config.toml
n_layer = 26
head_dim = 64
norm_eps = 1e-06
positions = "rope"
rope_fraction = 1.0
qk_norm = false
bias = "none"
tie_embeddings = true
parallel_block = false
init_std_up = 0.0468
init_out_by_depth = true
doc_mask = true
train_tokens = 641800000
steps = 4897
MLP neurons of a small language model. Each row is named by its layer, matrix (up: input weights; down: output weights) and neuron, and shows model dimensions 0-191. Each number is 500 + 50 x the weight over its row's rms, rounded and kept within 0 to 999. Numbers have three digits each.
After each neuron's rows, "fires on" lists the tokens most often at its 100 highest values on Wikipedia text that the model never trained on. A number after a token or word is its count.

L5.up506:554516521532518405497508503485558519430508549481444393514538372458450532486409489528569478516438468478529482503523490528565557612577591492470506454470568481498465549483380448469443469576492439545582588569495572500449472335540499503394549500496480523550493472514536525518499483480557541478461551531592515516537520558553511430454497469486508450567478538504594418479550493545454564449494424550395489487539485427454578484523405438561578467513503420532533469522481497496491494440518459520461530541446382448452548448596439486474540513506458549515409460458539443466488449447427563456
L5.down506:543394498484457556543481504520442520561531445481575517480434520495502573522448510461441455556477465471449481484409506443519569491501475468502530547502444403587446529474539493522498477510511544615482489513465521600495441546462569502503535515508482525515569577430486504518473554569492504492520534545497429405537422473451439597499481488482527495456515487539510559475527410469546531541442623460622514534475500619504507552490421389480477458577447587463592448448478411435586556540530556499522529497498612489540529558499541509543491451520559430574524489668491550491508556600556527576
fires on: "y" 16, "u" 11, "ed" 11, " water" 9, "re" 8

L10.up589:522514434519443457478549446430493444504540552458450487452562415489575610529448412458596562576471462496568538487495512465564455524614550484453471545534525441420540504567529433451516492554488546515508576532543558460414523517512501463526533581526466550494515429481547599384500451463458509495536601388471510497490541550504517510554493511458471519441489470442480424540517533450402471482468440560445496496503450558499478513405447582518516490557515484464519488515514430489506473660436521522535535448543503487477582471598496487440583555468472570551435457550346402495504471509538555527
L10.down589:481426615530546560452480543495477503485497457487667570445456590491440470522553589533486419514568427513539523462591556526536550537433464500550527457508484492570529503483605501514473457483447529508452438481492538578548438540444555599485505467547500429479550560549506552536517533538535563273458458531531479475494358521472497514434515490543554452549493487495527576505413527548482505548455527549548462502462526574483531505617515485446545563479472539596487563542500525494508530463493556491573494522453573554517469490436449540555482529471541430473474503417541498570471462571444509549
fires on: "ed" 32, "t" 14, "d" 11, "ce" 10, "ho" 5, "re" 4

L23.up149:453443505562490498471504519536495514382558468462505549520464501424543450531487486499610494565460508433400423467543439529607520513467473544521556474493474505477457626455478440543306516523501491500519525508537519562530443484503522506568493502520454402612498562461537574579424512469567510511500485444497492544579470464486412470552504522613532388474514510549445545490471580567564556444453408552430409487484543522480556502499555449591512475537484543514436527529547517591432521510469502484522461465563556404439501564530454505428457445502430524454561471517430497489457413538502444539
L23.down149:535474495413478577430555593443439514462532586534540546556484448523532435463507494530588491440561534462580515540542523513476502463483472427468399604453538510482495416530484516518523360450474555543542457458477487527451480500499497449530424470601405537522459546554488500469452555472541508433551474465473532433440347525461546367490450449554495525522421535548491498449540499490547505423489415470451481537443435515523487534473574434433550547461509531538535421565399435571480573468563540568483460480535392458557426503483455442527480500533522501539504517513508538523537446598595490437
fires on: "," 33, " |" 24, "." 18, " −" 8, "-" 4

L5.up624:584412439423519496468434564502526482531490453488417550524543512487584536452474517456584537529548509472428554463491513418544497488472482546450501485429552428435571463455522524495500446447463410530546625546595550536477516512521504559499503553502517463596544554586509546552506486478460488537499495542577484452534520393622487442578464453446461488539498515458471381454582506466530437435374384546517491484474528494476507391553461490530443390456491585570554482441464466507514482437494490406533555509579487487478551442540569519458444452437549565512546554466458568547421475456521481518
L5.down624:547408510549530514509487590443483497519521503598566485467535459557512421521514486593497413473565524454478435559473535456523476548527381471476553510441519574505481480531522491556439484497620562492546402479449526519553429450536446415433443511489452488475462426518470483434529588483591447485416578511432481470546517561531483471386545559535569573441510530414491564509408527530530518440540503489458468506448461533490505471466604531439478539428499462461417489480474423466624445556514507442534537476438569487495496427497456519544474500552380478481483508552554427516540453618539469402
fires on: "n" 19, "th" 17, "d" 11, "s" 10, "ph" 9, "mb" 7

L16.up450:548509497500498393520500483473613479458509533491453452460467456483374477490614459504489429496492456557411447476484574561527523462486589401602593490500508480495453559478406583431500498543533523474420480566513474504488435621541529510480528565467483502572416469550446485489507502502563558503535561499505496492437542599506558452441458517425523520503493458493499463532482464516426466555517535563489495498511515398408467474487476521560521484501615527467518527470563458481510527469597421501539478510596540415451526437439556415396539503539607567465499446463615502407489468515531399453
L16.down450:476463508421559582511476527503528557456443470538509567509459539540504493569399398550478507506418458435465507459504542406573477537586461535552586492439476447561488526562558449549564437481566427547535476500555575455492551389449473502517497510526514526480560521498617520485484446579523455399488607546498438478586500442460521479564533561505508551500629581563470536519355497491547486536421436516458539422440444487459498457422506468501419453427442551525549546515549562481499447465523558420506466517565440489443429509573463538506485525408486546546435459468563519531473511539479544503
fires on: "s" 29, "li" 17, "re" 7, "ti" 5, "la" 5, " Ar" 5

L10.up586:585508486514520516483612530553591428474561440547496475533498479477498390491551544468506454498497513550503457532515516494467464451515536565509551435508490538523660579518503407498495467480488453534528512530449556543525457395531483389516634584505463616524501496525485461427488440476501637489504596544452524562481572444459494515534441452501470430449517494573530466582552470472439539457482404538551479440541549579440483511517409470502496536577471530557501479542503478523538516493422550515520526461471521546522451532543602508491552536473520649485558479514440500540368552575573510544
L10.down586:546529524464455463427457434467460440592565601510464416497573539565532444452500521490493473498477525459559495546485485454504502518477540582547465432403478483531525489562547467510547473426513519400458512432549496426525542463495534463480493453487487476426401417390477561546506450513420447359540414493546486485584381482595501500592578440475553371469460497473583545586572422500444526476545511498518512444521574537492468520494526473484502485467501512483481485469529553436493619521461421568436456481444490519570479509561421512541527434467554485459535459404482528584558489420475535500
fires on: "ation" 17, "ment" 16, "ition" 14, "ing" 11, "es" 7

L11.up685:570486508556474515521519475485587456461555479484425491482526502581510492619520421468545486530530493495512474533484471498522507555555466490525497607458493453481530567479526474471452533481564431615486537370514430524413522501587399413435493522471460486513492489527507560514508448436504522560479573508558499548472531537497493412496519427609567509480611534535519509527501443457461553473523515516543513437500607477514433454546527453658528491557485545553493430457442440510588559549465488351454489506642607431476521479461433530540548483544386466461506479539541478420470529543545509458
L11.down685:561502496488508506529487536578492556553534575474590513469424509532523487512545406476536575539554515551442459515495558512545570508511535510450498574575528481548459482545542601497417583536545519504584461437486533472423470543494487501472563567537529306499556494425565488561540541507513496467651574458578559530444513509509466429464476519541534488491526423514547487552525389508584545455485542482438510443571523537536486605547555516516561616481518538529606474509442462436583454458441481419469513506464470424469452499381517499509522430483500524599551492529426513462475487516524575506
fires on: "-" 19, "–1" 13, "u" 13, "ce" 11, "i" 9, "ac" 6

L12.up91:643462418512551510408545498529537471538544514515491454453501521603567521504611558561504448511435489592539465624455598510517489512523478505489469492398566484483630525541468467463548533538559498616442453461553549502550507524446498394505505512590529477466467541500443515383489495455474467522575508512560535504561532516564495485536567468544555443478442522596491587508532495507460490508476482515487543446573511548570543525424542440586469464488557617502534508438538424569498549549561503478576543538620488491533406506487497527472513546507542579514487515416475533531442453456452573546
L12.down91:510447493538490542553526459404462497496432522595494483435600538553512474473547500509539556501567433548463454473546494479579485503539474596482582489471545419512494582604535503502466446547469504412527552419431479576487502515531484458493544452468555371442502555420468451446467555465461546420561513544550505448572451474517475449520429493467586521462423551619592418568575520459523590538541528487436425519515475512557482584495443488546448484500547458559421484485522523361552474517406491554441497510459533498555514430442537429535515510406503503506546532588526542484576468570439531503
fires on: "ing" 40, "ce" 10, "ition" 5, "ities" 4, "i" 4

L5.up221:561535502507545453523490551440505507502523444477429554472479497494504481453528514506544465477477544457421520522457520424494457445430521490587514511465570491450570545495473450445561440482470525577515595446620534482490461583549484437545501447486525515519532634596524506476486520508477535492529455503564448491598466422620599508582467483547563443438495481479518455555523551449346612457503466562504558428492583490443380370472483492538459535506397502558443545492464522517410463409483486457535509526620498438545460531511602492496457402535487516494545468424493496496487553475494486455
L5.down221:440494494570461534466495480541477440492441532546567494483516561443579541577498468541509478514556513532555487471511449552486479506554540460417535474546478489458412405449449505565463580602559518491552411496472539478478448409446482547405574529407379433553499377457542530534462405473541444623458581580482548502488592557421425505459523524495489583500522494500446413470488464506602478581519510510495490531565455477501541552562465521499546473472497525496469454484561531599514520565588451456493514493496570502491545444400544580511532586422471541565464477489526458586462454555472474578
fires on: "s" 20, " as" 14, ":" 12, " of" 11, "d" 10, ";" 9

L3.up338:509533524530541464504578491480550469433546521481429440549494619439461459554475510493563591477491506468334500575437516447398519419487413440586454485507489425503501527471477495434426570491511486484431548498537533524506485474486481375481452540598505489472508572441544377519378471570482541480450483466528551483488554441476496505527500539544567437468418515514536487526481569458498501524492498591431566465478536481533508423556463543477596481455435541527541560484465543452417420492530559533410478481515542469538461518539518486541554495490511550475603505427485366514443428527594582542
L3.down338:421519531449435456536539497532565479520490503514451511491519497499468598441554580464488499425523467481544523430510442568511398534564523591508493524460537424496497503467594534517532454496500391518464506506511467482449434486406600543487579430439532445473421461588567575517501497484488502554402532507570531447419503464557569583526518499436443601509447448491433552502535453490527552527474473382542468528569486477461534478490518494533505574485557439467423475491420478476471522593432520531430520614387512506598562442553552432466537511451433496534423460488551571395499553528491400494
fires on: "w" 26, "low" 18, "ign" 10, "equ" 6

L8.up346:582525451444444523517558541502526442490455537463538452549483508553446562459456495590496453477550568571456477573448483502497454464415540486544485517488589546542558529494545446488489484560421507544487511409502572578490475465421459481483436541509499443479434452487391526382482475451563494524569497537597477519556516501552515516544484450426573470556514492563395443505488411451511517504511479547449481568520525447494363473544510511524465517574472606598488568493622498595455464551572466594506549534456527459515420494493466509489563481514467563606499449493422459504334452481521463487
L8.down346:564489511534397472497476509538564489476539468523393543470501493491519529505559533502479523477472530537506474460495461489470595518560587544455549437485471407556512570494616511498503436522461495410478475512469471512485522399502514526463471498471520476516510546544489551466455486508407432445591499605490536473484503534505432551473480418534514547431544576508530489525561545430492473530422436459483579432520432546474532547443523428484437489511499452498607483494382538364509478460485557490483501421550512511665581521609512500597497395467591474497471504519604539573552513518408410415
fires on: "ing" 61, "es" 20, "ed" 6, "ities" 4

L11.up548:562494464548542501544634538454499432444479463451443495539481534388458369501505492534462494571487528533492513584458529571533521504453467544533562515391479543513502508505438565403487547532528570584452471491503500496525490547399454416463542481494468475474521465457393394447498508452536574465525570575459482537524494625527518458578437498473563555519429518529553448462474535547447547478564549557498509554510547528507423514477423480475541524557463525577528509469609478537494535397599345502476449517518576497401500529501518553520463560532568517541510514524454449515430527428480493400
L11.down548:550491515411556516438495524472472591523510523541536531456446533475517480597410460540446492450537527536464494460550449485465451542549537591543561463600539432533511484601531446469468506465532438428557565469532518481566494443562575517463447506388564485564476484491522593535598448525552477495432482423511508492490394406403519495502474530514431507490541602512513524511528565493453547516413517425547523452560439446547480474484604490614404469495494474546491493554510452492545479510412539519544555441510515487564496501530504444381490461528362529462504463577562517481576490584424583543
fires on: "s" 50, "ers" 8, "la" 4, "L" 4, "z" 4, "ler" 4

L4.up591:547421517416564503462478493560526531594505520522451573448531507490523428499421551398563462475532483445391516506527471525520529484377472528517518512568570552392540510462521455471515504554547489476441519417510429480593513493531509507456556480519504508495571452516573461439563455538518518524520523576528480591522493393547507438571492490494481497522410615420523391568460588423477481482561561497524469433508569538534459474445433413510447528470468574556543489484475541530599468500536388453489505440509521461489489438544552484578448542472546547507436530526404434454493592501580527385
L4.down591:476460517477497433506561475452438527363436467396548478525453491485482508540560451520519505562466530496518488570532526494519505427489512484570432486521510542595467464524553474512438481512582586574473531574537539543494574485443494472543470499432477513549409534524483511542514557454544476362402462469434519435472458600422544491469432471464535482409584462501400622490509459576521517513518486554479444571529461454502510595507669579498501489447519525505441516529529398508498534488575537568587468506487445529535521557438425503473472461551463560548460530487581477551544409491471452596
fires on: "cent" 19, "ar" 16, "th" 15, "tic" 7, "bert" 5, "ph" 5

L12.up626:483487510499523516473611444445510489485544594511477399463520539445463454515480514476474503448524490405486498415454530471544441447565480533530481494403425464496532546524555406463463546456412463505523477500533502529478445455538475457530607421415464508582485434537540479473447524495500559495496516501492494562446567447546466484504433505538506467477502572550512400495523463449428460675542492497459513430347534466659508397410494482561435478592483546457482523497456535571576570433492501447527503535571440524546484493497545471514511515580461420588434445552516543491474550529580551514
L12.down626:525520535511468507373515464546508515529521540488483438489596550512366508559456555489577455608553477415433571479468575459614532512570544495534473483563538532491595548512490510509486597482543467498526505426427516508508452500519531465545469508442532404475435471473461451518450432555512500569408489513447478418483575413525468455485479437468518506407481527448493494448439509442565446437498408466544485448522429494482518473475568607537521524498409406479438462625433475399545483471549508442427541500501447461580427530530486469535491544525475555518503611437453485546496473545611499481
fires on: "or" 15, "th" 12, "her" 11, " what" 8, "st" 7

L20.up288:529437437542479489462458586535450470379481524392505532510475522480480540509491443516566541507539523531462493463459493523503426481460418592598473443494615467428547532503473399596443550570445503480443584452516471505497538405413532520498595571472492508489515521466466488461511424471659504488476485471556496612523482509470503541486484564472518453553522479574516384581571601554484477445530455572564370499518531530546515527381503454534541541488641511474550497540450479469510566522482463450498499522442555508549505488519418515483454579475508486491463484466518488590430507568468562506
L20.down288:498513498457544597451516514472510510547561527526453499574428446528478520549464487611518540526497526530565621580573466537517619558522469496454517592487418528488531494482456595447582480381488581434537493544459470461443511556541507479479485537564487474477512501582510494444483468452386497509473497590459498368496452442504423461506465470597527508457465529573577569476555453490548563492438537417471536553516426505474489484541517552447512431490488481545484459480558422454442490501496534509504503472595413557471611582503530442520572441527583583515553511528545518479563593602564472551
fires on: " her" 46, " Her" 11, " |" 7, "," 5, " his" 5, "t" 4